Weights of a small GPT-style language model, trained from scratch on English Wikipedia: capped logits.
MLP neurons of a small language model. Each row is named by its layer, matrix (gate and up: input weights; down: output weights) and neuron, and shows model dimensions 0-159. Each number is 128 + 32 x the weight over its row's rms, rounded and kept within 0 to 255. Numbers have three digits each. A neuron's up and down rows have the sign that makes its largest values positive.
After each neuron's rows, "fires on" lists the tokens most often at its 100 highest values on Wikipedia text that the model never trained on. A number after a token or word is its count.

L8.gate175:146127126170103088172096160112126088077161142117142163090138134091103144183166139145127093139154089095144166147153132088145084069172162172146140100125168113134141086102148152176154128093130144071057152210092140152149125054191129131094111115076141125126149137131139145115166109104052158132168135109145116119152140138102080103136166130118065090150135150122145122126169126106157134230119145092124127102080118152146119071172154059123099152072062105163142194094125169111165143131156133
L8.up175:113200146136100181110066116134107141161117131118134097178080115146096150121180145129090109087132121121159119158087177138119069142118095160127138126089117175161132134089144140131130106107143108105137120188106136177173096129105119111134144140117142117158092100100169126165108075156110144118155131075102129104084086076105094156074145117127131149142111146122106062126122200099091074210160068110149166137135165162154098121101166151100056117215119159197122152152169141082118148096088215
L8.down175:131095140113092156103117148088064066123066183173117124107145145108112125070144111155124171135150126143113123127133104086096090123194094118143131142140125148143141123151089115156135176177128127142151153096124136132129143143078118163101056089126124174141062125175134042070144111154081136182170126097078103066120089133023128119114180151138211134134135142098123125172172076135119158122090118150114058155139096097125129099112097119140090104146162062146142114121077137150103098141162182
fires on: "\n" 29, " " 21, " P" 18, "2" 9, " R" 7, " s" 4

L2.gate342:146159124127093090076117137143150110108159143123140108173104013153127181145202146130139156105129088106151121140078104112130122112130125190120133200138129061124116153097129143130106139110188144168128173139093130183121143140103134055168188168156142109135177160122149137201136082098144111176118202125099172109117137076150156208137153116128115092157123131177175125156163131121117141119125141143146125124152117131112139154078109193081138160141173118200108122126104129109157114192190082
L2.up342:075162096162147155137123102119095151095098100076122096110114125093102083124144174142110172101137137183170122123081187070162117117101096126085111141089114127108114134171098142091144160101095142124155157151141157180122108205117144043133111155010104178125126112166137137130088109155161168148088129140200112088117141181132176129141062112098116163092164167129142136153162116142136098108154097169174141148157147100154110095117080177112174135139081136116148160180177146174120110178160106
L2.down342:123135112094093075102131118155125134159187189132152130131155126077108152128130157145160089104196132052111135136110132110120099105076104111163143114158124151181114147189144099208154128157207147132112130083150172113147193126182110136104056142218163095132168134133142117112102126172182126121141184127066161162124088092154118130109150135170125119134090075151146110087110129115140109111105148114130143139069108137085122172135166087132116048099154196107137138098110077109150109092066138
fires on: "6" 18, "5" 17, "0" 13, "1" 11, "8" 11

L8.gate271:178148160108108180167081138115139155125172109125128187125160131175119107093148102107142177086099085155109102061157128124192103140175115161101075144119098142090119103138155148168145122150191197084144133112092180120136152088091099131136141166113175082148100078130128144109135095155106121203140187119153123135179072195148162140119115168131128125145144133137095142161159161245107116182099103191111133126156182127125099175137071118110133156125175100103133127159164136137149162165102153
L8.up271:115159116138097170103107112142146141112153104157140152075120144208110126086199144112124091136111135083155070128141133175188088133098203162146108100165105128167125144154177159176134087111190170142046133116172139071179147082109121126137104128124181109186121175102101152176082171145113108147185173071094109160122098100170153120157058126108106131150138147125094111151156170086126116152121116152111136130121105135177100091095096124126124068155127112143108123180154082111117121181187176
L8.down271:129102124083065076100118112126219099146135071113076130088106167177142131131142142136179158147135125089128079108180094072080091142114116117180121155140095120147098136108105174101134144072113119101126138143019167160118120090108133099078135103152116090132150149179122126130162171110101149151130117137153121108118111173114149191186138123123101098099164058112149119175138178124139123100134174145126141128082093209102073105110173110158113151110118130092199110120174165164090154125162177
fires on: " |" 66, ":" 10, ";" 7, " of" 4

L6.gate74:141180113140132092160119131099122173094194068110135148081152138174153166142182191155159162131154105097129124127157140122062113171106157147097114188115097131105093148108117139203134160104144088132106144128118092151164170177084164206128130144101179146114149194112139118154072073119131109114196118156076132129121197126153140152185150094079086092088104102169143106167121082107134154149089094165129098093105156108131103159153122161099140115150133076138150158154170109082137147051105149
L6.up74:139152160141121114187115149124116113164132092103171147084088124107091153179059120142140121105128151106127112084103166104067138136102095108105093105133122094157130191047087148108143162096140127094134121121143153172101174121152162136111162180167139163168127170169177159131138153120128122145110147131114100077164151164154095141174110095190125080139179115186096189098142090083141121076143067193127108148164104148109214122059120176081149129105099063179089095122115142120106161099119128
L6.down74:133137098124144161114144142142050062141111167173142134140155143124032094141101129092144079151158139145172136139150121113123086078117201188126132033135147115141169150135103184120134112081175143118082127108178138156097075124141183073109102142145136122142181093131104174042126125089118071092154140109157153132147127139087131171071147158127134153173136126137076082041149162146126139133147144083127105113124140119124091183119134130184156110116121147162120086087103110134098178085119121
fires on: " F" 24, " P" 23, "d" 22, "D" 10, "1" 6, " D" 4

L7.gate108:115182093091109124094081118195087144154149124033109151149165099111166135058159185187130127140130067181094125111168169098125129110072089079127164054127141153076105100143163198152114116116154167096096108127126096121148162159107136170114166172170075136078151100157112107167161116144094065122153151118126153093103109116149079125152133118172128103122117112140099109136175174152139145175079087136138199091123132069148161113149166096164109124089139112090094122139159120088142107119142145
L7.up108:135115108137173094125164189114125150129178178064117139091088093100120113111099114117104116183110137146155115096172151079117148148075061115128152081120113083067088167125145149108079124151090125115126136148132165084112189162157109122119081146131108124157143110110174109143134044133099114119045125098150128144158099150073137068168116136196118147148115188151162179139153146142130057162094145078152047101134162176156161119171108141188125107099127128172124114111088135130139134081075162
L7.down108:128096122121103119158084146127046134112114139130105126119133115115114125092127176011117156122165118115092082141169115157149042200098130110108189098121103200143118085112124126100133119136155105141144158085171124143079131101137121156057175110111156107121149116166158117108125135139117084087110065066172117097111104131101097129116150158076125147115161182118128149161115115146115186107195053095124177121144125038120132126105075124185128148158176136119163148133158086155135143087126116
fires on: " G" 21, " g" 16, " Sh" 13, " K" 6, " Ch" 6, " Kh" 5

L7.gate581:149126109153109100178041133099089086122098102112103067130112097158130132092109221167097159161139153128098157075144156131115185134055129124166129133114179197103075109169175121082138097133171171079154125157155084131125163133094087111171158122069178124115134156187134154193144159116141152111144117147138163077082111168170108131164178176197138095139123144083140160174173104132105102122100153121078101117155140098098115155136159085112108111120136173154109161130093148088113120140100139
L7.up581:146150098154120119171087137082096191145093139098120126133157112176083157070138132100146098160111126143094151063098149120109165103101062086141156084146192178068149092145126152098209127081111202108132139172178152155123121117128192142124160102165135101133116093144140115166149132152069138087145173136137119107075097105167078137191133093145154121173129148133114136113119094109129091150144180166059060131148170181102100106118159167096175116086122187148164155124121179100130131113114142
L7.down581:171076152142102068148116166142029124142080131137120169091164147101101150121108151135071164084131129082118125150129089171104148171110114118134121123135192110145080080161118141145125118106107105108181149162255125182194141106143100116156162177129133091087132124109141090140141166127066141106096172162133120128090148155099082102130158141078131142113145120140130140123063127141175132089165082154120087175139139097110121144097108124068118156152107116070107115124092129064107079104186160
fires on: " Sch" 12, " Ch" 11, " ch" 10, " Cl" 9, " Sa" 8, " Sw" 4

L7.gate158:158205101105062152133094095159122100179101122120132115150081124136162228151162132116136161094125092167174171093154146117097101030176139081139115163137111109103084135143132159123128139137120097146152120109109084171126113126145162095101178151090126103143109136119183135156132104088140196124175168131077129110110182158166132135124134120159187122151172119154156068152149108128182170168190155206142158160165134166149150095148174131125076076118151127139136106120101112050104134116145128
L7.up158:144095099142145135100154109117129110214141183162158186171171091096140119105136139115118118144140125183120105116143126154122145103087118206175130165115131158078116161064132109146143162080109102098145100210125076115116171142153076093086112099126153087161124099092092080185072172165119141144148099145205125119089123132136140093160081133124135119157116150093131136163148134123168132155070128163209180089127108132147063135085119195092103163113173099142150096153096108131118132149164189
L7.down158:103100179074097126119154112136165169117106155122150115104150146166112044123151161152156067053144161132132079161096130169125095140136125108088153112183109127129165163155134122161112115154140143111173116140106114112119114158149118128137097164156122132101152177115107111186163045166132039091086179183121142116169159079152128098096129169151084151087126119135095191078192108136099125104116163137100108089158137234143135159111140097132139099116210159150126119121146121119116144112078069
fires on: "6" 24, "1" 14, "5" 14, "4" 9, "7" 9

L2.gate180:132169169094098084109095107104154108142157140124204179145149106149143136135142134188119098098086162090108130148128188125138144142133157099123182154126162089125128181121075123082165140085116109078133165063131160138163126140128101184110138104151193144138117167140108161139110053093179152138157173134121122138074111121172163143092136054143069091080106092169157145108134096119112126119165111111204124109134147106070078123129163141115087075206218091159144126119107096125151096151120106
L2.up180:158206107100104070111140104147145093088122102121136091204118155134164113156117127104125207139082102102152104127172167144049074094097091114083168141122140114129153191125130156146108139147144186077120099093053144165134133161149147162079154175059131122120156089105159095161159109152102126115099127208105156105139143138079118132133095185123132180103132108114146148051121185113125174156139122194138112089145149148173125134108147108089125146123138121112161150146162107094121164067078098
L2.down180:116118096135112115111080168127167128111077198122130118091157126171117143075127052134153091121155139110135110140127104183208094166114164173119125084117157152167091105096161092167152088110161142137090136149138081130128118095105175170093115147189066126101143164214177099142141140102133075189069139166139136127201079131162107122108124153116164143156138119167104140142101110096181091106144159136097149165080077096074145180148074121104176112151113083122112156108142149171145079103139124
fires on: "7" 15, "6" 11, "1" 9, "8" 8, ")" 8, " were" 8

L8.gate418:144110054127116140149145109117135102101138100138146105130173167162132142084109187117131133098072115137138090148138038113151143147133106141131089056127198117108070158146121093135101114149136093180112123159165108135124086165108120089154164119176126155165160129126064088068109136115114085090148090078142150143099165160097039097099084127121116132098111117130089093142139129145105105129104090182098148158146136137125018173211096112117116140130117114124115142079180116067086105133171078
L8.up418:132142135140163191205177115136148080207111137095153119140174200128158145136149163161120132085116182183122134066096103145173089192152111136086148120152147116086138154137166074111149145150089114159150123159163032109142121182141148121081115116150097114156129116189151149110151135096126118129120147103110150082105134145143132178106130199109145140081099154056105113154132143153138148099121152148054103129144138135153074166097137177053063135080125106133101126091140161092137176118118117
L8.down418:085108172145131096104138114207077129171129072134120189088165153000073151129141157093137171170089173175156143123123093099143096149138146133172102156111140120106153088192145136143133148156126158182131099119091136156092179145135119125101144193123122164139112137145087142138111114136171138091096115082090134092135145131194076122137148163071126105129042137131144165137123133104063104143138073149085128139132132100148109169113144144104131122083196156168119114148080092139110128126122073
fires on: "as" 13, "on" 12, "an" 8, "us" 7, "ann" 5, "yl" 5

L3.gate395:169113151108125142160127096076088107153155201134123095166113108114158082122137198139082183128151089080122151171063134122134116139145205170119091176081133123137115170142132131095077098134122096145165157141107124066152182166119131175155087103154162095165129096110151084132143124158080102120156112111103078163120069078149148097143185177150105105149142137129186111174064149149135136184094165073135147120120099179091130076132128136141103068102207111168148140152122117099112125142112078
L3.up395:151171195169091163136101121209132119099176157132163106139148094151139097144074153134082138101138155149111117144115131173133063168126159140179198187129153098128137083158136137138116124109092088168096141113129112083129169090158152125080161159182143133159088111145140127095105163213126172110149069112174110179119121168100129079127112062126132127105114165154089182115103136108066159164111070082183180143105101116122123127090104168110115145161183145136125130069109088128106065125152110
L3.down395:135143098123136117102135114115109117156114176203088142105115142120161098164176118079096174107104127098143127180101140135135091105152126105124056081142160073164089076077099248134160108154151161143113160160090122130094123223112171151092127166118135172168164127141165148135189143098133139110136104157137092122181155121109131095120171125129128150122140141129124178140086161130155123149123126083097154135109113130099087103172175133118156097129128186116062116065080099169176077188174132
fires on: ")" 52, "3" 12, "0" 10, "7" 6, "6" 6, "2" 6

L7.gate146:112171150102137123170160137153153163129164116083081154053135069135076182138109193133132139108082056123162148118111094116152190170094142068083158132140108131105075139148138169120122104134153186124122173134146108158141100162089094148120146136089118128077100172116137170138136121074120083106157157200156146153124171105080108121187063155131176102096117104185113090170120072131114186162107112115155049137131170153137104103136118147134087137118107097100182091146105148127090105066124144
L7.up146:169116112164139088156174142071096120130134177113122114177067140167143126113114165074171145134094099165141156095164114148094141090108099123127149127129147124088101180113132169134196134128095180071060098078099147097096155144090163133113163118069137131162171179134129148168122132106075092067129133119065126068102146143127152098130097143124117211144114130186031092096105124094140128155130179187098141103130076109100182125162105135149126133106071123127140134118120172099110190148169109
L7.down146:139122096115117168130113099117080089211093180160092167102148157075102135153087112097075185154147102170123136144147160090139146153118112122120155151192113128157093145098112113121114109124101148153133159153180087095093112065081115146095167058139144112068141125195106079135150075077106134101157123149144144164075120143089119159124108148115144090118082140132165064130051100140148190121154066110185152151091119047138095105088096106098107133149115117137176103175143091158099110127111156
fires on: " Ch" 22, " ch" 15, " W" 13, " K" 11, " G" 8

L8.gate396:100124147109165162151087090135137218111108129105153133120088124042112151147104159125120142162091055208181121038124102117184091156153206125082118144135129118110110093161123158169153117126146155163124132149074096150165155126155130161126165155092167135073145085098145150097126136118086121163169111124142161073150131130127112215094145118118120118066189118118127126066138107138090152118128113117182178174145140170094093128132155115164100173103127103072093146147125117081105106087104119
L8.up396:119114133154152139106103149176172122093100164067086201122123144109171154135137095171089145126177107124080109076159139177099087171155150139114100102157144176121177102113159117093169130120196121178133129164062162097122055155106136128144153152157137151163096177162100128168166173148148141141149105134055140129163149164111128170141118093166126106211115090152105106159129081088121083108155110106159098132112126139090152111095101139149182167145132091092019148118117084119113096108168155
L8.down396:201106133136140141122164108156118128132109137148135186090122145180069120112110170147160124170148133118127120146141123167156185128126109216154164137114208062132125142130131150098112087090119143132102113077101092200132119148160133074127082154098138106157082150094100172178168088111158128119108165127098099096110152116158154080082158133166139139160115151124157165086197129089118118149102155139179118073204138220145165074139112153147065148163183127123141101130100149141103126150075093
fires on: "2" 37, "1" 20, "0" 15, "3" 8, "5" 4

L6.gate290:145149127132116148143185127153090121100097174165106124071161144150123173091060078130102165124107052111085119144124116136106140181194157177139133153078058137154148085139168118195134121147121067127138114091094166088199135147124109110126101106158127094125164116108083168153098190180107123158114159203109129157104157105145100139129144169087162135129118111114135098137074118101099108134138092098122118124108175106066124164212136164196095106180122116184153084152136093152142160164138127
L6.up290:169109108115104161153174150167123093107127115123173168101167068148146113127101078172138150120136126065100140123154082152053095135126131144123120066135086170146119138133133170106091141161181184148190131107120167082139179107144180083099094146095122153124124189172102079129157177139191181150161091129099129156181099165082130096140112160117071119235150176124090149204099132137088138136120086138177144127102137104116169153146125083080145106098140153100137077127138125143154152121135126
L6.down290:166126125110094109105112112119163123184201098112180082166085135066144168150131094148138160143175172144168126139076164113125087124123203103146120154150140116110121152124175177139162065134149145125085133128139138141109147164115157177145176130169174157116092210109100119096092098177122136094131125081171123127136088103138132156139102124111128089118103114113174149120112187116137111163123152108146134108142129208158130084107165086056086130118095087165065166097132101113145118110111250
fires on: ":" 23, " |" 21, "." 19, "-" 6, "\":" 5

L7.gate250:128117097137100186138149100133146123163135102156117151113112074157134146101111130115130095140123101139126135134140146100120056105151210078143158151104157151146140132140161163117110176125155153119139184055085104145245172155076140137125121192123160072086187105143196138118139190188127123160153139157098156108136124150154106102114136138107158083165129074193135161170143127107091107125157157090132129131137165150115125136140151049121147082191071144088089092116158145141164091112192147
L7.up250:118158144143188114171132132182081147114164128089100173147136096169170068164115116183106101110155125169145145106092108121077130118117077176121133102192098091106095119130160161127084110162187099185188111136115119137114147183151147100145170116158121142152127103127073218175065166130187119119141181113142143136141093150090106125143112144126134089156118164108113110173185138136134129168075134159185157135091147177145114134121104164073138190142157108194137120062147135094175116070154125
L7.down250:120078145177126134100144142122099127154137136127085061081145188089116145100117154115152087142065098094116135098153135140130106153123148072122163130131037152093102149096142117103146140126119135141037152116129175132160117108128097173127111145145146104134142166115170154175193129127098094086167158128131124145144126122083126138085130148132124151105097159083098107097084120145063113107131212150136137116129147108051113148109115062092103105154107103070091182147158024053172093132125182
fires on: " as" 66, "-" 16, ":" 9, " |" 6

L6.gate491:124158138142131152146146147140133104121108077058088080101171097184114135127135118108142134125055152144168067141122139114153130106164113083184150071137102170094106168125106109125086109206154140094107159112129085092152190115113155144119160136165189146079165135136122111085067183127180106116206147190076141157095128180114110175129078116091116079166172130112215116093125166117134124116105083123127115091135150110110100161170104111143119097099133162160124149139143102186146096175156175
L6.up491:089156126119154131135152115175121101102125111100151127108099132131142153145089113098163104104140136155049105157193100100131108133128122096181162169130099150110134126077155172108163053157118116155110086147121136126122128172121174135105136171114168190139111144149122166156125125080092104159138134184081151125101180156149153101121147178076129084242081136125151152135109122154184174118097113151156112127111047108142119152166096137124092115203123173151158146176054101177157090181171169
L6.down491:179139094132128140106155132051242138137107119071098132139211109089111115071153172134119123137101077084092107144094139101152126197086135077114092110157147117104149104151109094129085078139154128117149122140171133112130181105115063146127142126144046110121124137109174127080112104148095124149136128100136129108128056117149104134155142175093108086189139087076108159136122122180105107069110125133117181069092101147120160124054124140110090111103137099128117181127151126143185151132088178
fires on: ";" 54, "\";" 13, " ;" 8, " |" 7, " /" 6, " -" 5

L7.gate471:147182133117057112105103080122118178116109175072141148157137166154130112129133125138180117162160112172152127138107130142159094116155163075080108168157143128053092146170049114120162157106118118158099133109137150125164112092086115107137104075187193110137184113116094133159147172112149159116217175094098069132122117152189091094144118161151105138105209140128117126099093165155097161098100164154143158082114153118143137087156156153079141164138190095149117187123154103143077093141163116
L7.up471:120152175138161105128184178141166099089160096102134108164102148090139084118154105102090156162104110169101104165149102134116117092078114155131114151164130100118093153129146158048081128137131129100099111163163141159125127210134103110102126173105072134081121157142166139119097123117125102167081101128082192126109216090067141155161144109084064141122102144092093105088162155147109105124130131176180189103147025179095088128153125138133174114160103114146121116114129149186140128131073067
L7.down471:186150112128140074142189100099147120179173128186187128062114165127082138113104123137165118124170123109131092160127172201119141112072153161088078075117144081135142131160119187136142097138161128082106096153122164088174108089155121112119168120202139153127151125106111154120193160143130127205153112152118146149127093138127166072121089151186158112173208139092169161130151162118088140122151160133170147115077078138176131146106137084095137128089212146108140121103079153106112145127118107
fires on: "3" 15, "B" 13, "2" 12, "8" 7, "6" 7

L8.gate189:113067142124099159141063132099152111071084155126149187104085077127143138084136124171074111109104106131103161138185110122165055110049136115197105137107113166071140070096114133149162130134115141100116169131096162131167113113147104089105138137131079127130140139173114107132117075170103144164123154165116131117149110138129100184166177139105153094118160113138114070183163163077187173145097155106219134104128099131118079084187118091113148116144154129078092134178136078181127116115174132
L8.up189:164125159174141110086169079170138145078142149129097199155159100116154100100134161133166136160112114076169186144148188114194201151109154134099158098164178104054189177134160121094144140107121132122115109132127145156126149168105106139110114124167111142086136131102146143134109136180147160139093082122124151085156076162148126122084070104136125185113150126064137109156128117125135125080092141138152168134122094065125118169183189151177116135111125188038096159150172162106119115120196134
L8.down189:096112092083113140137155125116052100159127152173160160124099134080125109142109157100163116113132199107128132108130129167085150128116153088093161146127121073131174131104117094140126149092058125101119124116147058173121154152161090094153112137118133184154091185115071200126130072140158135135137125153177099144123143111043101175131157114139178109137131120115149094036149111137116140166100172216132139105134116240062107114128130120143125133082156121134084161119127100136142073174098129
fires on: " " 68, "1" 8, "2" 7, "5" 6, "3" 4

L8.gate206:100131109131128124169109135114115111159121165060165119102138107103154104112145155151110118111136091099133120132117118095153132121146143179118136055121177186105106086127110136126084136031096173120085187151128146109129122121074077124112168168150074156067155088071145160131099138114128176196128101068173148131138072130078154096117132127086100112064126073196137106107102138067105156115083131115176170157088144093092104125140159117120166218124154098061155141111105119177123111089142131
L8.up206:118056153113123133115152192153125086123076237128123084151126186118107148136122138106127126174146118129142134107091124155207179187099188112127137066136169135101204130139144170105158117139123138118122142163134108119100099134139174134135120109117092066186129201096133154143128155121052158125147139162070084131155123143086188142119086119111150165150141144177109120145091055164136127104140130197119142118097123131092136146130116119175040135104124143104057102126125129090109120105130172
L8.down206:176129134090178149108127089119136135143098158186107127125155110110139102196154133138125166121115155122133151145121108156117110168147110167155112103102087096122118091127202077129182122119068138128140083177101082133119116139075125101103150058117121102119102115135130095177109155098175094172130156111083129064086130008063141136131130149093141106099109143126126156119126074100151136121063145115118137124112139213178073120120113129158181128132128079098080064100158158220110119106099126
fires on: " " 44, "2" 26, "1" 12, "3" 4

L6.gate253:071103183155115195133135124136151129169147193179094177109083129109088135122163144120107135084123139080113107053147117155154141108126127129153091153080171151100111099191142127131122104111133162155106084134152149088135135061065111066156131145183132101089107141130109141104070097152100106102160105110128152124140172121153204106147156131125046104132104105133122133171221162139045133084155123163174088112107162124141119130079129153098146179107162125092066142148092113154093155110122088
L6.up253:098112138102114134173105115147124121146109147159073092137072139076120109147207114158133154134152126140170103087152117131105159124063207121159160112122171075100126145108105125126140168104209091203179097140118121126176128047075045091135160063134084128100148140170199093172123120122110118091184110139112145117182144189119087152103122151139081122080118081143163084100152104193120137112103123140173123115164169150104133129134083122115142164119168169158143156126137144128107129100116089
L6.down253:215168153132166140145138188141111140085161095153099185108128115108118146142095115077101111119213115172125107126139075156157121078137109166143137122106114135124142146151176178105083060136104156142099116123112073071047182119132146112104162110177194105153109156115076133134120176111150127108167144127180157127137118130092176099131171113126159177099102164119159108149150119118148098122076123104137058153173126174098104096153183167138125109137171076086052141134154161140069111145131159
fires on: "0" 17, "3" 12, "2" 12, "}" 10, "1" 10

L8.gate540:129106096123138097128137145126125174127137119120144100121105095121154172040078105171110126134091104123113117124076176152130061108138110146072122151120080113196116169111190096120144147131143112145110137093181174056155154145120123126166155134168192159100130168151107162196104171135139106173195160140079186127142077173072144162145126158148141093201155105110127128152100125122161084121147159135160143145124148120145141181115177040149108105140093125197097084128156096186147092127118160
L8.up540:095137146110120132128137121094129080095179129087055152109108148168166153125178153113109107139133118148120145145144162140125154115107136095174060170111107155118095148125130152120101123194185137141173137122131111162138144056097145138084144189100071163123088133070111156139120156105134151197166128203186145185124111139132165096211128187088156178149090141125133132166186150145091133087128162177161116131156138193146128150164108086176187163130101157084156144104145115138114088153172182
L8.down540:193131137146086067153115144103207166117135044100124110098144147068129117154114141113120103107151118136080108095105132074114103124141131094108180130158067177105100121149148119159149195134199122094123125149096114102099141115175186109101143105170161103179154132080113103108108169107137128130145144124174103086109139143079148178035139090144123103099169069124131131185155122095123094140121130087152173132113149168110095089129102090096141154106099151096198076097168119080160167119111183
fires on: " |" 63, ";" 12, ":" 11, " ;" 6

L6.gate403:173183091143089131105118165105098149134124195164136130117160133116177124111102102121123097152161090168169116043097124092124089119106096170099115072098133088129092141098179132129083090138163179101145181138116054121120129102097063095142081163111080102141179181128132128112157157145050095154136150059112136140153092179118108173094144168136126085077140147120125120215127121093150153166127091165160145104123118132113183080148152091176099124132089139152096146076166129135102128084139157
L6.up403:107150126088056080147101155127180135147133142168139114125068098172075143155125125178214115115128106152147115112148133104128105126125147103105138157131067116141113152113149136100127119144113120132131176106151163125144142080135144098196129106119181138134085098143110150130107119104124100113114148093175170025151138088084106088122099081132152078155138144107165148131093143096151127185102184077130129148133180152128024154131158109107130137133113089081114164202202077079146136075160186
L6.down403:169166116136122107154185106096075118125128166103125157127106141088134076130113079093197028150174115175135107141197139092100078151123186181101158125100105134095151183155080136169149092142086136129148163142161104138145131094118132153128138108094136139113115136108096092078140088148065115086170141112148136173096110121102100141119099189172154102128131188105119104157124110109175105141115110149056189139129119085111128111068154112108125084070086165083125134062128138067148077099153106
fires on: " R" 64, " J" 22, " " 11

L2.gate631:200118115083117087063175129141153121114196119142120135088171132135133117144126172134087167150160138106101144071165090114186090171108119122106136137181140113144129125119080110146106119120126147163139187100140135103174098151131149147189142085108113135146080133098202059135165104096134088118120153162075158144161146145162094085059123146120062110139127116145086130120119157097120116125130165165111203135151123126106050106071101129112108144152142155134144140146121110003160068166096144
L2.up631:148087156116170160106084075165131107111155137111069126141111164134132110119095089156051185132121180100137160150128126108142173165154095194134065140133114035087108190135103134133119127119120133139162103129154079108094146116106098111084120090118103076085098094148124142109092153133107133081130127090095118109110122118126135040074098133152176158049107162141184170121129178141112099147162117151100128178112167154137032081156126187107137137136134130128157176078138158156126081112111163
L2.down631:089133105145178146184125152190125115145101155161116092125069097085117139099147189140193118172139099073092186128095132147100143165109099107061091115123185117114117119155098184092124093109171111133074124098123160129072087138122097109105119155141101100136140141068086093115117102114143153116119084092077154149133170157142124119136132177174181098154120140163064171148116124106141138093119086027143119096156152163127085105133220156172094105155097183152096147148099126129101145108122178
fires on: "}" 23, ")" 12, " Island" 9, "an" 7, "am" 6, "on" 6

L6.gate508:084093145160140119174125148107150157099110139132115175142154082165134134103112132114146112095111032124097157138139152112135112160147196110164132144050129125110063070129135096166175065129156113128071136101080074041111156141141081176109155138162085164135148064168130123160152156158143170160195177109146083193139106125200148148142131191106138123178160100156145120113114146154131150146139140145110154120137169150136127171151152116169131184134131125158092198175146124165143099146149091
L6.up508:031111077115157133100109102111098085072161100110105121107152082172120159093122124100077091104092090085180156151181185141131102156126127134081121109080080121133139118177117086134163125135148138163156132190094145102091097128141195142149134142134162161131179130177111128119095119140126132098077129179111170169146108145136087117148157109157196140228172146147110143152153122215094107095112167156115097139162081128139153148122075118132115098124141121133107116162157056155181089135166157
L6.down508:206174144159157080126170175107236135129166111125100120122153063188074108103093062150099136144105156146102150081123146142151129066123123128141122122160156204176144149166143107142125147082115155180187157101164111136107158133091109181145144126107125097102105154153129118102088110121120112077107102150164108117180129112129149123050143117115128085139074135117146132174154132174055076071148114121171079171133169165155144120104139122089116116172180101116135126132164144122119175129082157
fires on: ":" 40, " |" 20, " -" 13, "-" 11, "\":" 6, " –" 4

L6.gate140:215142104119128103112101089106131121147113134128143141071119107132116139090143135090064152120138102167114155155145113068078137138096188126120155152125088113110076129140070119141131128135178142115093120114121117127172155087146114161157158179087124118164183152154091059174100149086139112118145146158157137146067128134169075115118172160193141090065163101161075066181146121079160158164136137131177101176129109089128122178136186169144156136102139102109210110086138106052149163134139088
L6.up140:122183075146119112069158107111111112156092109104116134164166153077091094099151131118154127138133159170147166107141173129117122133130128099152124115161097147140143128121147152130168200147055112200063062073168110084173120142138113157118118121133161148129095156080142163128165099132109117153132130150080126111111141105146059118157114181162093093093116104131067124113081195178089172085156126159125147105190139125102098178163086126128066122153138178142067096147134174079115158175123209
L6.down140:127132111162110126139088096086124126174159155096092181072158125152116152164102130069111133129111139124119153083152142131171113145139162125136139143131105102109081146180168118123095180122125168087140138203150180150151172119073134121119173117088171166122132176122102120122110122096146115070109110104106027123139147161189124113147228137163198053083171141153164070170124168116166099163149128180148113082137056101137139128128179109099127168174078094125120120107131144171152107131125135
fires on: " Ch" 29, " Sc" 16, " sc" 15, "." 15, " Pr" 8, " ch" 6

L6.gate174:154139171120140129069165098127148199122162108098165146121147126120121146131113087188194158062088123120196155114094104106098161182150107164128166083105130158158160190110071106128178142117119114138127116121112189090157111126148130116099084103163118138145078180122114134161146130127154119067153112146092140158152161121112154167129146173165047042099135130119167093141173181125131117117150075171181113078137121104106107135106084152051144150152142125191160095155144136158128119057093139
L6.up174:061094115133106120194131064146114140115173085097118113101117111098098136175067192186137148108075126140187110118107094126143164109086139132153194137116136142151122171147108149127204170137143111157114120066138178140127152128166118156082125130167134146127097104099116125128143065112071097092177162137120120167151151056092137172159130111095182105065108169157137129133111094164063138119115169116098155144113149173103124146134101140171117199099129112136191133162110150072078120109172065
L6.down174:202125125139148143100120168174062103068141128132131184143126145113110147155184135121088110147154151144045140124194117078132086130133103146119121132113137082123146155132133184156057097127144161119170091157152171156102142164105135128115142084084119152079121148108149106211097152096083133052123147122191125140206158105085119132147184125138098177143130052103133156090126124128212083138084142090153102146131139131133115126142180136147133147114124084124130113066158132132161148177127199
fires on: "1" 57, " F" 14, "F" 7, " Apps" 6, "0" 4

L6.gate26:143124183135140127229145156135160144176156112104122140087098081069176141123110084173092146111154107096168052163136101078127165109151161061191205128116107107075102130162083142148170112116118122117130132123098137134087101168180158135098135106115117161108136074133093120133120109151103119119135138102076151080092134129102115176060120120168096145122171051127168069098140111101105140131131170202152134157093078138130159128102099125154124143052084095144150156157075135144133113104127094
L6.up26:104122136142057135103120170102123182124109125140141114081138153120122130154138110184128100141119113120129150152111077145176177140172173071103168134105125119099190167145066123079122154091099152075137182137087122202176095136125190111113088161117103161175129172132103113143143161092162122139048161131096117130141176107097089186113102095136168119121193175146110083162081153123103111142141161209111137095113131164032118110147129203132149175116148106174153152091156129116112127148136149
L6.down26:144121102166116108071139111155120096150119140146170152104086153129128114147140105194143109148146129078126092125058102086139103124158166121085100136120150118147186082119164147093089114159169136136106090174100080196126155147209133062112157171116121027036128122122121129125113121159042125130142144147191170098118117128176155124105108127104118157042095138145153095095138126108181157087110195111137136099132110205137124117135075115118138087127126127126074115110122120112155152143183114
fires on: "2" 26, "1" 26, "6" 10, "3" 8, "7" 8